config.yaml
n_layer: 9
d_model: 512
n_head: 3
n_kv_head: 1
head_dim: 128
d_mlp: 1344
vocab_size: 8192
activation: "swiglu"
norm: "rmsnorm"
norm_place: "pre"
norm_eps: 1e-06
positions: "rope"
rope_base: 10000.0
rope_fraction: 1.0
qk_norm: true
attn_scale: 0.12
bias: "none"
tie_embeddings: false
parallel_block: false
init: "orth"
init_std_qkv: 0.0161
init_std_o: 0.0
init_std_up: 0.0161
init_std_down: 0.0
optimizer: "laprop"
lr: 0.000486
lr_mult_qkv: 0.7
beta1: 0.9
beta2: 0.98
lr_head: 0.00356
warmup_steps: 467
schedule: "wsd"
decay_fraction: 0.473
decay_shape: "linear"
final_lr_fraction: 0.05
batch_tokens: 32768
seq_len: 1024
doc_mask: true
train_tokens: 297600000
steps: 9083
dataset: "wikipedia_en"
MLP neurons of a small language model. Each row is named by its layer, matrix (down: output weights) and neuron, and shows model dimensions 405-500. Each number is 50 + 10 x the weight over its row's rms, rounded and kept within 0 to 99. A neuron's up and down rows have the sign that makes its largest values positive.
A block is one neuron, or neurons of one layer that tend to fire together. After each block is what it responds to, as a language model described it from the Wikipedia text at the highest values.

L3.down76:40 44 56 54 46 48 42 56 36 55 50 55 58 53 29 44 66 44 47 36 43 55 49 32 60 62 47 52 57 51 27 42 59 51 89 48 50 65 48 35 42 44 53 45 51 31 48 41 60 57 54 51 44 42 58 51 57 36 50 39 59 55 27 43 46 49 66 58 49 50 61 48 52 49 54 56 48 52 25 38 52 33 50 54 49 50 53 40 56 46 47 51 47 48 30 45
L3.down415:40 44 46 37 42 31 59 55 53 43 37 59 50 62 49 51 65 37 41 24 42 56 43 44 56 43 63 48 51 45 39 54 65 35 61 41 42 63 50 47 39 61 64 55 47 49 58 54 52 53 51 51 45 40 51 60 62 51 43 56 55 73 34 34 56 44 58 51 53 66 55 48 31 48 66 51 58 40 33 32 37 39 56 47 30 67 50 56 59 44 49 43 43 52 25 49
L3.down575:57 55 40 60 56 61 50 52 64 53 49 49 68 36 33 58 50 61 39 20 53 66 46 48 56 52 62 56 54 37 50 57 64 50 35 41 54 45 62 54 66 48 42 16 63 62 55 51 47 52 49 58 35 37 80 43 53 53 42 27 46 65 62 57 61 39 43 68 64 42 57 48 48 65 62 45 52 55 49 55 56 67 43 50 28 54 35 64 33 57 63 54 45 37 43 49
L3.down850:57 37 56 58 45 48 59 44 44 68 56 42 39 52 49 60 51 37 45 29 42 51 53 51 58 58 55 40 56 60 35 36 45 37 57 45 43 49 52 56 44 43 47 46 44 34 72 48 51 61 53 48 33 62 73 45 68 45 41 47 74 55 43 51 69 51 50 62 54 49 54 42 51 54 55 50 30 63 38 44 36 68 34 55 47 38 43 61 39 61 61 40 67 47 34 66
L3.down901:55 35 61 52 58 53 66 50 59 42 46 51 52 51 52 58 38 46 58 64 40 48 53 58 60 44 56 55 55 60 40 38 41 25 56 45 39 46 38 36 36 50 60 48 56 51 65 49 53 50 53 52 39 36 47 52 45 43 67 52 57 50 49 59 57 58 68 44 56 55 41 64 52 36 42 30 41 54 55 53 52 50 46 37 46 54 43 57 53 51 41 53 58 46 35 48
L3.down906:43 57 41 64 57 49 47 51 40 63 44 52 74 50 34 48 44 43 57 32 39 53 48 46 49 49 52 45 57 63 29 35 55 46 68 50 65 50 54 64 50 60 58 52 60 45 58 48 45 69 56 42 57 39 71 58 37 46 38 38 48 46 49 56 30 49 49 55 48 42 47 64 39 57 65 64 44 38 33 31 52 53 29 44 58 36 49 54 49 51 59 64 65 56 45 63
L3.down1045:50 46 52 39 41 42 58 61 36 44 52 51 46 67 39 51 62 40 66 46 40 43 61 45 53 44 65 59 55 45 46 60 52 49 56 44 45 65 59 63 62 43 51 51 52 54 51 57 38 61 49 59 25 41 36 30 57 29 51 46 62 68 54 69 66 58 55 69 42 46 45 58 48 47 58 35 53 45 56 47 39 37 59 49 54 67 63 58 46 37 37 53 54 40 35 51
L3.down1330:30 55 34 48 60 57 62 53 51 54 40 51 45 41 40 54 60 56 47 26 52 56 53 53 51 51 33 41 58 28 44 45 53 61 55 50 47 42 71 41 55 35 52 46 55 66 51 52 64 63 36 50 54 62 52 55 46 42 42 64 59 50 46 56 47 46 42 50 34 40 44 33 45 43 57 52 57 61 47 38 72 53 45 56 56 61 45 33 49 56 54 62 37 51 47 60
En dashes or hyphens between two numbers in sports scores and records, mostly in wiki tables, as in 1–1, 1-2, 7–1–1.

L3.down141:41 42 67 41 42 55 63 45 78 37 60 50 35 58 47 51 65 53 55 57 37 63 50 50 45 43 33 45 43 58 54 48 46 50 49 49 52 49 41 56 52 37 63 57 46 58 44 63 19 48 45 54 34 36 42 49 38 53 38 69 24 37 61 41 50 41 53 56 34 51 51 54 56 65 46 52 48 49 56 46 51 42 59 41 45 47 46 53 46 45 34 56 45 55 51 54
L3.down495:58 46 67 40 42 43 56 46 64 50 59 45 63 47 38 35 64 43 39 48 44 58 51 36 58 36 49 58 61 53 50 61 47 48 51 48 70 57 50 57 60 40 34 38 52 56 38 41 37 60 55 51 59 45 54 60 42 56 43 60 46 60 64 51 56 57 54 57 43 51 63 43 44 51 59 39 57 46 48 76 60 39 63 58 49 49 41 54 48 42 58 63 44 37 48 43
L3.down727:55 38 43 45 49 52 55 57 54 46 37 61 53 44 56 54 72 61 38 57 55 62 36 42 69 62 37 54 58 24 55 57 77 52 59 35 53 52 25 50 45 45 44 55 49 37 35 29 33 49 32 42 40 36 35 61 42 65 64 53 49 57 58 55 73 40 51 65 37 50 35 42 50 41 52 39 56 57 53 44 51 56 49 53 45 50 42 65 56 59 38 38 47 58 72 60
L3.down780:36 39 64 29 44 58 58 44 81 47 58 43 38 52 39 42 54 56 43 60 34 58 39 46 55 44 51 49 50 61 60 44 55 58 50 47 47 56 36 50 42 36 56 53 49 60 37 62 26 41 33 48 28 41 42 60 32 64 39 66 24 51 45 25 47 27 59 57 38 47 41 65 46 61 39 55 54 57 59 42 53 44 49 42 38 61 44 61 44 41 33 56 45 57 57 46
L3.down934:62 46 55 40 29 43 71 60 48 54 53 37 48 71 45 49 59 33 55 64 50 58 64 46 61 48 46 40 48 46 68 54 37 48 50 45 53 49 52 64 54 46 52 60 48 66 56 62 44 56 60 66 50 30 48 64 52 54 41 66 59 43 63 44 59 58 63 62 46 65 46 47 48 66 49 56 63 25 48 55 66 39 32 57 52 48 51 51 53 47 38 56 46 48 74 53
L3.down938:40 45 60 34 43 56 64 52 84 42 45 55 34 53 48 54 56 47 41 60 34 60 45 54 42 42 43 47 55 56 49 49 51 42 55 55 52 42 37 60 47 46 54 55 47 54 52 58 27 35 45 56 44 49 50 58 26 61 54 61 29 35 50 45 49 35 59 46 38 49 39 54 46 57 49 41 46 54 54 48 52 49 51 46 38 56 51 54 42 45 42 48 49 54 47 43
L3.down1081:49 61 54 39 71 47 43 50 53 46 41 50 56 50 38 44 46 56 58 48 56 24 52 51 48 68 54 53 64 45 38 55 40 29 49 59 45 44 50 43 50 56 60 59 56 56 47 39 24 72 38 42 31 49 54 48 46 57 57 53 42 59 43 42 61 41 55 50 34 54 55 33 33 66 51 41 47 46 54 53 59 43 46 41 55 61 48 54 28 51 46 43 39 25 51 36
L3.down1204:41 38 58 43 42 47 52 56 79 39 64 46 36 64 44 54 60 53 53 47 40 54 53 50 50 48 41 42 49 48 54 46 43 41 47 50 48 44 39 53 43 35 59 48 47 72 45 56 20 46 34 47 28 51 48 59 29 58 41 73 30 32 56 46 49 42 56 55 23 45 47 52 57 64 43 52 49 55 55 40 47 38 46 50 54 43 51 63 49 38 34 60 40 49 59 63
Line breaks ending infobox "- Field: value" lines and pipes in markdown table separator rows (|---|---|), just before the next dash.

L2.down32:49 52 47 52 52 57 49 40 56 45 56 48 54 45 50 56 60 65 55 49 60 38 21 46 55 38 33 45 57 59 43 50 32 28 56 43 55 68 47 38 63 53 49 67 47 58 67 53 46 60 51 47 40 55 65 51 43 49 54 47 53 38 41 36 42 64 41 51 36 55 48 52 55 49 47 53 56 50 46 52 41 47 51 42 55 58 54 51 49 53 50 57 41 59 53 56
L2.down217:44 34 57 41 50 50 43 45 39 47 41 38 50 44 62 58 49 75 46 35 48 49 46 51 66 47 55 60 45 50 42 41 39 53 45 40 51 33 72 45 51 41 51 50 33 50 45 52 31 48 44 49 41 59 58 44 47 50 45 49 65 48 54 58 59 55 65 50 64 46 46 36 35 31 66 49 34 53 42 54 47 63 68 53 54 43 33 55 64 58 38 37 37 45 48 44
L2.down436:53 55 44 47 65 46 55 45 58 54 49 45 53 51 50 45 53 50 27 23 61 65 44 59 53 65 51 51 35 47 54 59 53 34 60 45 71 48 63 46 40 56 55 24 39 55 56 38 40 66 48 45 46 63 45 46 49 53 45 52 54 73 63 49 56 41 35 49 61 42 50 30 37 46 56 53 31 56 55 50 39 55 52 46 53 46 44 36 37 66 58 36 39 64 42 40
L2.down501:34 65 61 56 59 43 34 52 71 44 40 56 59 70 46 67 44 50 43 23 64 57 52 35 58 55 50 48 55 37 60 61 75 42 48 63 52 40 35 46 51 57 45 45 37 47 35 53 38 51 41 56 65 33 54 51 35 56 39 45 49 52 57 59 69 59 52 49 41 57 74 54 54 51 58 31 37 39 42 53 41 33 58 44 55 67 26 56 49 49 44 54 52 37 46 48
L2.down809:67 58 53 59 61 46 47 40 57 45 44 52 45 39 54 32 58 80 48 42 58 68 39 55 57 53 48 70 55 49 30 41 61 54 43 72 45 46 52 50 46 42 52 50 35 41 54 48 60 52 47 63 49 58 60 60 56 42 19 57 53 41 65 39 45 39 47 49 61 47 47 46 46 40 54 67 43 60 38 53 46 48 59 44 40 56 40 27 55 56 72 59 32 52 57 55
L2.down915:52 49 63 43 46 54 44 46 53 53 40 43 52 44 51 59 54 68 49 23 56 58 35 45 65 41 46 64 55 56 39 53 62 49 56 44 55 41 48 41 42 46 46 46 46 52 53 51 20 52 46 66 50 53 62 52 56 58 33 38 66 42 57 63 46 52 41 48 58 54 45 42 38 33 66 33 45 51 45 54 44 44 59 34 45 54 21 43 62 68 42 49 33 43 45 47
L2.down971:49 61 61 51 44 54 59 44 55 59 29 49 52 40 47 40 54 47 47 32 44 54 52 42 49 47 47 65 51 50 51 58 52 59 52 47 52 54 40 66 54 42 42 46 37 36 53 48 38 42 38 53 42 53 40 27 48 50 59 58 53 60 46 52 55 51 48 50 46 68 50 42 52 53 78 51 50 56 49 49 47 48 40 59 64 50 40 58 72 59 55 57 56 43 43 66
L2.down1098:48 44 52 64 43 38 41 56 58 34 39 36 45 48 52 69 56 71 63 50 47 57 51 47 42 53 57 50 48 42 56 50 48 51 48 61 51 61 53 45 34 36 54 54 44 53 54 56 60 44 45 54 56 54 46 51 61 43 41 33 53 37 56 60 45 66 62 55 52 64 57 51 50 31 54 43 50 54 56 57 46 52 55 45 75 46 59 52 69 40 45 67 42 44 47 45
Common head nouns naming groups or works, usually right after the or a, strongest for band in music articles, also film, team, book, group, song, school.

L3.down18:57 40 57 51 51 50 49 62 64 38 51 43 50 47 55 52 56 57 36 81 42 52 49 44 58 57 39 48 53 55 34 62 50 51 52 50 49 49 56 41 57 46 61 55 40 50 54 55 43 56 60 52 47 35 39 32 65 49 50 49 62 56 42 60 69 42 61 47 49 40 54 60 48 50 50 50 52 48 59 59 37 47 64 36 62 43 57 55 47 36 49 54 55 34 46 51
L3.down219:56 56 57 41 41 41 52 35 74 37 41 54 46 62 53 46 30 52 36 77 53 52 52 29 57 50 59 79 69 52 57 55 64 27 62 34 47 62 32 59 57 48 80 55 29 47 58 51 47 48 49 67 27 27 47 44 48 39 47 58 53 70 57 49 47 47 75 57 43 63 49 58 38 35 63 57 55 62 59 49 28 29 47 50 48 61 46 52 60 50 46 45 46 52 49 51
L3.down237:45 31 41 31 22 61 45 55 51 50 48 41 38 60 52 46 45 42 66 65 47 32 56 47 53 43 53 43 41 65 49 34 32 56 69 49 59 52 47 66 53 55 60 76 42 61 51 34 51 38 49 50 36 67 47 44 54 56 45 41 38 49 55 51 48 75 45 49 31 64 39 46 47 45 47 69 60 34 48 56 46 59 52 59 41 60 52 66 45 41 20 53 33 53 37 58
L3.down734:51 49 59 52 59 33 46 65 44 55 47 36 28 58 67 45 26 48 71 57 52 65 60 52 50 60 52 56 31 53 49 43 35 55 57 60 44 20 52 50 59 74 47 48 41 60 73 48 54 49 46 32 46 51 55 65 41 48 66 38 46 46 64 52 49 58 66 63 42 34 53 44 71 29 38 47 31 68 43 50 45 28 48 35 56 60 42 48 43 51 48 51 37 47 56 48
L3.down953:58 43 57 43 49 50 48 35 38 43 35 54 58 45 63 45 41 47 50 54 47 59 61 54 64 37 48 62 52 44 43 51 53 49 60 56 59 63 53 32 40 57 63 41 50 61 54 45 52 46 48 59 34 50 28 37 44 53 50 50 30 55 41 42 46 60 41 45 49 52 63 49 44 36 60 67 47 49 66 47 50 40 41 53 52 53 35 49 38 37 46 57 54 38 39 55
L3.down1083:63 56 37 41 50 47 53 47 73 40 53 56 35 62 60 46 43 44 45 58 45 28 56 40 58 47 52 53 53 61 53 48 54 52 42 46 49 43 65 49 67 52 52 51 48 34 55 52 45 57 49 69 36 39 50 40 62 47 56 69 46 42 55 48 55 48 50 51 45 56 53 52 67 49 56 42 54 49 41 56 33 53 32 46 48 46 31 58 51 62 46 55 51 45 45 49
L3.down1165:62 46 49 51 55 47 58 47 82 50 53 48 48 47 58 57 59 47 52 58 49 42 46 51 39 72 33 58 52 45 45 43 57 57 48 51 65 55 52 39 33 55 56 61 46 45 44 49 50 42 49 42 55 38 38 54 55 47 34 60 62 38 37 59 57 45 48 56 50 50 56 69 48 44 35 62 44 68 73 50 48 62 53 51 43 51 44 44 50 44 59 57 36 59 61 58
L3.down1180:52 43 38 40 30 45 30 53 47 55 59 35 34 44 49 36 54 77 37 67 41 66 41 40 58 70 44 46 50 51 37 45 52 50 63 43 35 50 56 82 50 54 33 56 42 49 65 62 41 47 39 51 47 45 61 38 47 52 49 49 45 53 60 53 53 47 54 49 36 22 65 39 46 24 44 63 38 53 46 50 56 46 59 36 56 40 54 31 43 51 41 42 23 39 55 58
Double line breaks ending a Wikipedia paragraph, usually after a sentence-final period, before a new paragraph or ==Section== heading.

L2.down103:45 54 55 69 40 57 41 52 33 54 58 53 46 74 55 69 43 44 30 78 32 41 67 58 49 42 61 57 49 59 73 38 55 28 59 68 56 49 51 51 48 49 50 48 47 42 55 56 58 55 58 53 55 54 63 50 42 46 45 44 46 46 38 49 52 31 28 74 36 56 38 56 39 45 37 47 64 46 52 51 61 53 26 48 65 54 50 52 40 42 24 58 43 40 48 34
L2.down125:36 43 44 55 54 44 59 59 57 40 50 55 61 60 39 64 56 41 31 50 48 68 43 48 46 53 55 54 53 53 58 36 62 35 52 35 32 62 67 50 58 64 56 47 58 50 42 50 37 63 49 52 48 44 54 54 46 58 31 46 35 34 57 54 51 60 50 52 65 47 58 55 28 51 46 41 46 37 60 42 54 44 25 45 59 54 53 60 69 54 48 53 44 51 45 39
L2.down278:56 31 53 57 48 70 42 45 50 50 48 75 56 47 41 51 36 57 53 87 59 47 32 55 17 46 50 63 52 50 50 30 53 46 41 64 53 61 53 55 49 48 55 60 44 53 51 52 57 51 58 57 45 44 56 41 50 62 39 64 63 60 37 65 52 48 40 70 42 39 49 51 53 69 43 61 51 42 47 50 44 51 56 56 54 71 56 45 19 51 55 49 44 58 65 66
L2.down328:48 45 66 40 46 35 64 54 50 58 37 57 55 56 58 44 33 52 47 79 53 58 60 53 39 61 54 67 60 33 65 44 34 37 58 62 33 46 52 58 23 52 53 46 45 34 57 43 45 54 32 46 44 51 38 64 45 42 31 36 41 56 62 43 71 38 37 41 27 38 59 32 60 51 32 66 37 40 54 36 52 38 44 46 46 61 53 43 44 64 40 32 47 48 61 48
L2.down509:47 66 46 47 55 48 51 52 33 43 21 62 50 74 23 41 33 73 52 59 50 51 68 52 54 48 55 55 47 55 31 53 62 34 56 65 49 52 62 62 63 48 46 21 57 70 54 28 48 47 46 67 43 56 34 63 47 49 56 35 50 57 59 46 51 55 48 53 59 52 49 44 39 54 44 34 52 47 48 51 40 73 49 49 56 46 69 45 46 58 50 62 38 48 49 63
L2.down1133:47 56 60 59 52 44 51 53 56 62 57 52 66 54 53 56 41 46 49 52 44 37 36 51 49 55 63 38 46 57 47 38 71 27 65 52 50 49 42 41 37 60 44 36 45 46 51 43 51 47 52 56 50 60 48 34 39 57 50 57 63 44 43 32 51 42 43 52 68 43 52 51 60 59 45 40 54 43 51 45 46 61 32 32 46 55 40 43 42 54 42 65 39 31 65 52
L2.down1153:51 43 64 53 53 50 44 56 58 45 51 51 49 39 32 56 50 44 43 62 41 51 50 53 53 62 47 46 44 53 52 31 46 45 42 46 40 52 40 40 30 43 56 46 40 43 37 41 38 63 46 46 60 42 57 37 39 50 63 62 45 68 51 39 63 57 52 44 43 54 44 49 50 48 44 43 43 57 50 51 56 43 49 41 54 51 65 48 41 39 38 52 42 33 61 46
L2.down1264:42 53 55 43 60 33 36 56 33 57 29 59 59 74 42 56 39 56 40 77 45 42 65 31 65 48 44 50 55 52 60 36 39 56 48 61 57 47 48 60 39 34 40 47 43 36 55 59 53 45 35 54 44 66 57 45 44 60 55 41 66 31 62 64 60 44 53 63 51 44 55 38 69 51 56 62 51 39 43 41 63 49 39 40 46 53 46 42 48 53 45 55 50 47 41 40
Pipe characters inside markdown table separator rows like |---|---|, after several column dividers; weakly, stray tokens in infobox lists.

L5.down281:37 47 31 59 55 53 49 48 54 54 43 50 37 40 59 52 39 48 54 49 36 23 45 49 29 57 42 43 46 68 56 59 49 66 33 51 52 28 50 50 47 52 50 54 62 55 50 55 45 38 41 38 39 48 31 51 69 49 44 54 48 52 45 50 57 32 33 39 46 61 57 56 44 64 50 60 33 49 44 48 27 50 52 47 66 36 44 60 40 50 55 38 38 62 50 35
Separators before the second side of a pairing: line breaks before the away team's scorers, en dashes in scores like 2–6, 3–1, and "and was"/"and a" in bios.

L2.down385:42 42 64 34 71 47 43 39 49 48 53 40 60 43 53 52 66 52 41 73 49 53 58 49 55 59 41 20 71 43 29 50 64 62 26 48 40 36 33 57 44 53 54 49 42 51 68 52 50 56 48 49 42 41 79 38 36 50 54 69 46 55 51 64 54 54 58 55 49 33 49 56 43 41 46 43 49 51 69 52 65 28 50 38 50 32 47 34 45 63 59 37 60 51 58 53
L2.down388:54 41 44 40 61 51 40 45 66 55 36 59 50 53 58 46 35 55 37 36 64 73 56 47 63 53 45 49 38 61 35 55 44 50 61 47 49 40 48 59 48 42 49 64 55 44 49 69 30 55 50 57 50 51 32 67 39 69 45 52 64 33 53 58 62 60 41 37 45 47 38 58 47 45 71 54 72 55 46 50 47 57 52 39 39 49 49 45 47 67 61 53 45 52 41 52
L2.down736:42 48 34 56 48 62 35 52 64 53 59 43 45 58 62 49 65 57 47 45 44 57 62 59 50 84 38 41 34 48 45 45 37 57 63 55 58 36 44 62 59 40 40 62 59 60 63 61 41 49 40 48 43 61 60 47 53 64 37 51 40 58 71 28 63 59 41 40 51 40 63 68 68 59 47 39 53 57 46 45 40 52 40 53 36 57 61 65 49 55 48 46 52 38 32 50
L2.down844:45 40 41 55 65 45 39 52 65 68 59 37 67 34 51 58 47 73 42 39 31 58 42 51 53 56 39 38 50 51 46 64 46 55 53 38 65 46 47 49 29 45 34 62 45 40 70 56 52 57 43 47 47 60 50 54 49 63 47 58 69 35 46 50 49 45 44 46 55 47 49 50 54 38 61 43 59 65 57 29 51 62 65 36 67 56 59 50 47 55 56 61 57 42 35 53
L2.down1029:40 48 51 53 72 31 46 47 56 34 39 51 49 46 63 68 47 53 47 77 53 58 42 57 49 43 56 30 36 59 45 52 69 51 52 45 45 45 43 52 42 67 38 63 52 23 56 41 38 63 46 43 36 51 56 59 46 62 49 60 67 32 49 58 57 47 53 62 42 34 35 47 36 57 52 52 35 54 65 43 42 42 42 24 44 47 51 60 35 51 61 33 43 44 42 53
L2.down1105:54 29 34 62 57 52 50 40 62 47 45 42 44 51 59 42 44 58 57 12 46 47 65 61 41 52 43 50 49 78 28 52 59 46 61 45 46 55 54 55 57 58 53 43 47 49 45 48 43 47 50 41 58 57 53 53 62 60 56 48 57 45 45 66 48 67 34 52 55 44 52 26 55 44 63 43 67 42 50 42 38 55 53 53 65 46 52 49 27 66 34 58 53 55 40 76
L2.down1170:43 43 61 40 37 55 41 40 41 46 55 54 50 55 64 76 50 63 58 49 54 63 16 49 39 56 56 49 48 38 39 53 56 54 53 42 51 62 44 38 51 51 48 47 55 24 39 52 53 59 47 42 46 44 58 57 54 39 50 44 68 45 62 50 59 46 37 68 47 38 68 50 63 42 36 52 41 44 61 66 54 43 30 50 39 55 52 65 53 60 45 49 55 55 60 55
L2.down1263:46 53 43 11 37 50 54 56 36 41 34 46 60 38 48 39 59 55 36 16 55 49 48 63 50 63 38 47 45 53 56 51 48 41 50 40 64 62 54 61 60 41 50 64 45 38 42 60 38 60 47 54 30 52 46 45 60 43 29 70 27 55 55 07 28 57 48 53 55 65 65 51 38 51 53 47 72 43 57 47 28 59 52 55 46 64 67 34 66 50 46 43 55 56 33 54
Dashes, slashes and colons between two numbers, as in match scores (0–2), ratios or ranges (10/100, 3–52), times (56:38), mostly in tables; weakly on surnames.

L2.down70:55 47 57 23 33 32 46 67 54 61 50 34 52 64 73 56 33 45 56 54 51 60 45 45 46 31 48 61 42 46 45 45 55 59 54 59 41 50 51 63 33 56 34 57 49 50 43 56 37 38 61 28 54 46 61 37 61 49 59 54 53 50 51 46 51 50 61 61 50 47 55 37 50 43 60 62 54 35 64 49 48 75 68 39 50 68 55 62 57 43 54 47 52 30 51 52
L2.down205:50 48 30 44 37 52 51 53 50 43 48 41 64 52 57 47 58 45 46 27 32 52 45 62 76 47 38 32 47 63 34 61 63 31 50 33 50 43 67 43 55 52 35 63 40 37 56 54 41 54 47 44 37 58 52 57 48 53 62 82 22 47 47 56 48 48 47 54 50 45 57 46 33 47 66 50 59 47 40 39 41 57 49 49 46 54 53 46 28 51 46 46 58 50 35 65
L2.down594:56 57 43 41 46 38 39 49 51 44 37 40 43 48 60 47 49 58 54 56 45 51 42 43 46 46 49 57 49 24 52 40 59 54 43 61 43 47 71 55 59 61 52 68 56 49 67 42 48 69 50 55 46 55 44 58 46 50 52 50 43 53 45 53 37 50 61 53 51 59 54 73 39 49 48 54 38 53 44 42 34 40 48 49 55 58 35 50 52 54 63 66 58 48 37 50
L2.down730:55 50 55 53 67 40 29 33 55 48 41 39 36 58 54 56 26 59 49 74 51 47 43 39 55 41 39 45 44 38 54 50 46 38 50 72 40 53 58 56 39 63 47 57 58 39 44 70 53 58 44 19 35 49 38 51 44 43 40 36 31 38 49 40 38 45 50 52 57 55 53 54 60 46 35 63 45 54 61 47 57 50 42 42 70 60 50 66 66 46 66 54 47 40 43 54
L2.down763:44 52 41 39 64 43 37 56 55 50 42 49 38 54 53 39 44 58 51 53 55 44 42 49 35 52 27 37 46 54 44 38 40 46 43 30 35 51 62 46 56 70 49 63 64 46 61 49 64 76 56 58 44 49 51 54 47 53 34 63 59 42 49 51 45 45 39 48 36 38 39 52 44 52 55 66 60 49 56 48 55 33 44 58 60 46 52 50 55 54 39 39 57 43 55 49
L2.down872:52 49 46 43 49 42 47 68 74 60 55 53 45 65 56 55 44 46 54 55 55 66 48 56 44 36 30 64 38 47 60 34 33 44 57 48 40 49 61 58 66 64 63 67 48 54 55 71 46 52 50 47 51 53 46 55 46 55 49 64 35 49 48 51 53 54 49 56 45 56 57 45 61 43 47 46 56 64 61 48 55 48 42 37 60 56 55 59 48 44 47 59 51 45 50 52
L2.down1060:44 54 57 40 60 42 47 55 40 60 50 45 50 57 62 48 44 53 58 51 35 57 50 46 50 48 45 51 29 52 26 51 48 52 47 53 60 45 53 78 41 66 26 43 47 59 40 54 53 41 55 46 35 40 39 61 65 43 46 41 58 55 60 37 42 45 50 37 40 41 47 28 53 53 42 57 33 40 54 59 44 64 45 54 50 49 51 56 57 73 56 32 51 46 43 46
L2.down1214:42 54 43 48 55 61 39 41 42 34 59 75 41 51 54 46 52 37 44 50 56 63 54 39 39 62 46 49 46 36 61 27 44 69 31 53 44 58 51 39 54 49 52 48 53 50 52 40 62 45 42 50 35 49 41 41 29 67 40 52 45 44 53 57 49 50 56 61 43 52 64 41 49 41 50 50 57 44 72 58 44 31 26 64 44 52 50 69 56 47 39 64 49 50 43 62
Line-break tokens ending a paragraph before a new section heading or paragraph, or ending a table row; also joining hyphens and slashes as in All-Star, driver/owner.

L3.down187:64 53 60 61 61 49 43 46 21 25 38 40 57 51 61 60 52 58 58 68 62 57 48 51 53 60 57 43 64 37 42 57 44 51 49 67 54 35 49 42 41 56 63 30 56 49 53 44 48 48 34 55 49 64 51 54 38 43 40 33 60 48 67 50 71 60 45 51 55 53 41 42 44 48 43 61 53 63 53 63 45 44 48 47 33 53 40 38 50 52 44 52 42 51 35 55
L3.down325:34 59 48 58 55 44 57 52 32 62 42 35 47 43 55 57 49 54 68 44 43 42 52 39 35 47 35 52 46 51 45 42 61 55 36 46 41 30 32 58 37 54 54 60 44 50 50 68 53 69 50 51 59 65 40 43 48 58 45 62 64 44 50 50 42 56 56 51 51 52 25 50 55 75 34 62 60 66 48 62 53 52 48 65 55 47 65 49 34 49 53 51 54 44 51 43
L3.down369:57 49 54 54 40 53 43 65 33 44 51 42 47 58 48 49 37 55 43 51 52 63 42 45 49 41 54 45 66 47 32 53 63 34 36 53 55 49 55 48 73 44 29 34 36 49 55 50 32 54 50 56 33 52 62 40 53 45 54 56 51 67 48 66 56 43 42 53 37 54 45 46 57 53 54 25 34 59 46 43 44 52 43 27 51 56 49 55 59 50 53 42 45 57 57 61
L3.down424:42 48 42 37 68 61 56 47 37 48 70 41 62 29 46 51 41 52 52 20 51 45 42 62 55 54 53 55 52 60 48 42 42 43 64 46 56 65 54 45 51 44 39 46 60 60 45 52 53 45 44 45 34 67 48 45 55 60 40 44 40 52 45 57 44 64 43 50 42 45 53 53 49 64 41 42 52 46 56 49 45 56 54 55 46 47 50 34 66 47 54 48 28 60 43 55
L3.down995:45 52 42 48 43 51 48 44 31 36 47 52 65 51 60 43 50 74 56 62 58 47 58 59 52 44 45 28 76 46 48 60 49 70 41 46 62 49 47 46 53 49 46 45 49 51 44 50 47 35 39 67 46 56 52 49 41 38 61 49 53 40 62 44 38 50 48 56 61 57 53 47 60 58 36 58 57 51 33 51 61 53 46 48 44 57 56 36 58 56 66 41 52 56 49 42
L3.down1253:52 40 37 38 45 49 36 42 37 43 52 52 53 39 34 43 49 49 42 00 60 51 37 55 53 54 36 56 65 58 26 48 53 30 55 50 49 54 47 36 52 51 57 41 51 45 48 42 34 58 50 55 39 50 50 62 62 54 47 62 57 53 31 55 45 46 54 54 62 40 56 40 40 59 52 39 61 72 40 51 62 46 46 44 58 52 45 44 55 66 45 43 46 47 46 59
L3.down1264:43 68 63 53 55 46 57 23 43 50 42 50 58 58 53 44 41 60 68 33 48 60 66 52 68 59 59 53 62 62 51 62 60 45 57 42 48 53 42 48 56 46 45 33 40 73 43 31 49 51 39 50 60 46 54 36 36 47 42 41 70 35 48 50 43 39 51 47 54 46 42 66 53 61 59 51 53 39 54 71 32 47 69 34 43 62 42 61 42 57 53 50 46 65 42 35
L3.down1296:64 53 58 65 50 45 46 62 55 55 48 45 42 63 52 40 55 61 44 65 48 50 50 67 45 50 58 65 51 49 40 55 48 54 54 40 39 49 56 54 56 55 44 71 41 65 43 74 50 46 49 49 52 23 68 45 47 34 51 54 53 44 38 61 49 43 54 47 61 42 59 35 48 54 54 36 55 49 52 54 64 49 44 32 57 47 44 33 49 74 58 55 44 39 58 50
Nouns naming a class or collective unit, often after "the" and before a proper name: family Raphitomidae, TV series, retail company, amide group, district.

L5.down614:50 41 56 46 43 56 54 50 62 80 62 49 31 50 31 61 58 59 45 55 55 54 45 55 48 56 52 60 51 38 38 34 48 44 22 47 46 46 58 24 54 48 58 44 52 53 44 57 52 48 45 72 39 40 63 51 41 48 61 70 55 58 50 49 50 49 45 41 46 48 60 54 48 24 57 49 51 46 47 42 41 36 40 39 41 58 38 51 39 47 34 49 39 35 36 35
Head nouns naming what an article's subject is, often in "X is a … series/song/genus/club" definitions, such as series, song, genus; weaker on table separators and numbers.

L5.down923:52 42 44 60 67 58 61 65 67 53 55 53 34 62 53 85 42 59 36 67 44 49 47 53 62 51 57 46 47 62 61 40 52 39 37 49 57 39 39 33 58 56 46 49 30 37 30 47 55 37 34 56 32 47 65 43 16 59 44 63 54 66 52 41 61 52 47 53 49 40 50 48 54 42 56 56 57 43 60 51 41 58 49 51 46 43 36 48 45 44 44 59 42 47 45 60
Last token of a field label just before its colon in infobox-style lists (Added to NRHP, Born, employees), and pipes in markdown table separator rows.

L5.down300:54 49 49 39 42 43 49 49 80 54 45 56 46 50 67 50 46 54 49 40 50 47 63 48 52 47 49 51 45 55 41 46 51 40 53 57 57 48 51 46 32 54 52 51 49 48 57 53 49 59 55 47 55 38 41 49 52 52 50 42 46 47 54 54 48 62 42 57 56 49 51 51 44 53 49 53 48 49 55 51 52 38 56 54 52 50 53 46 53 49 46 50 52 45 49 54
Fires at block boundaries: the empty last cell closing a wiki table row, the first = of a section heading, and paragraph breaks after a sentence.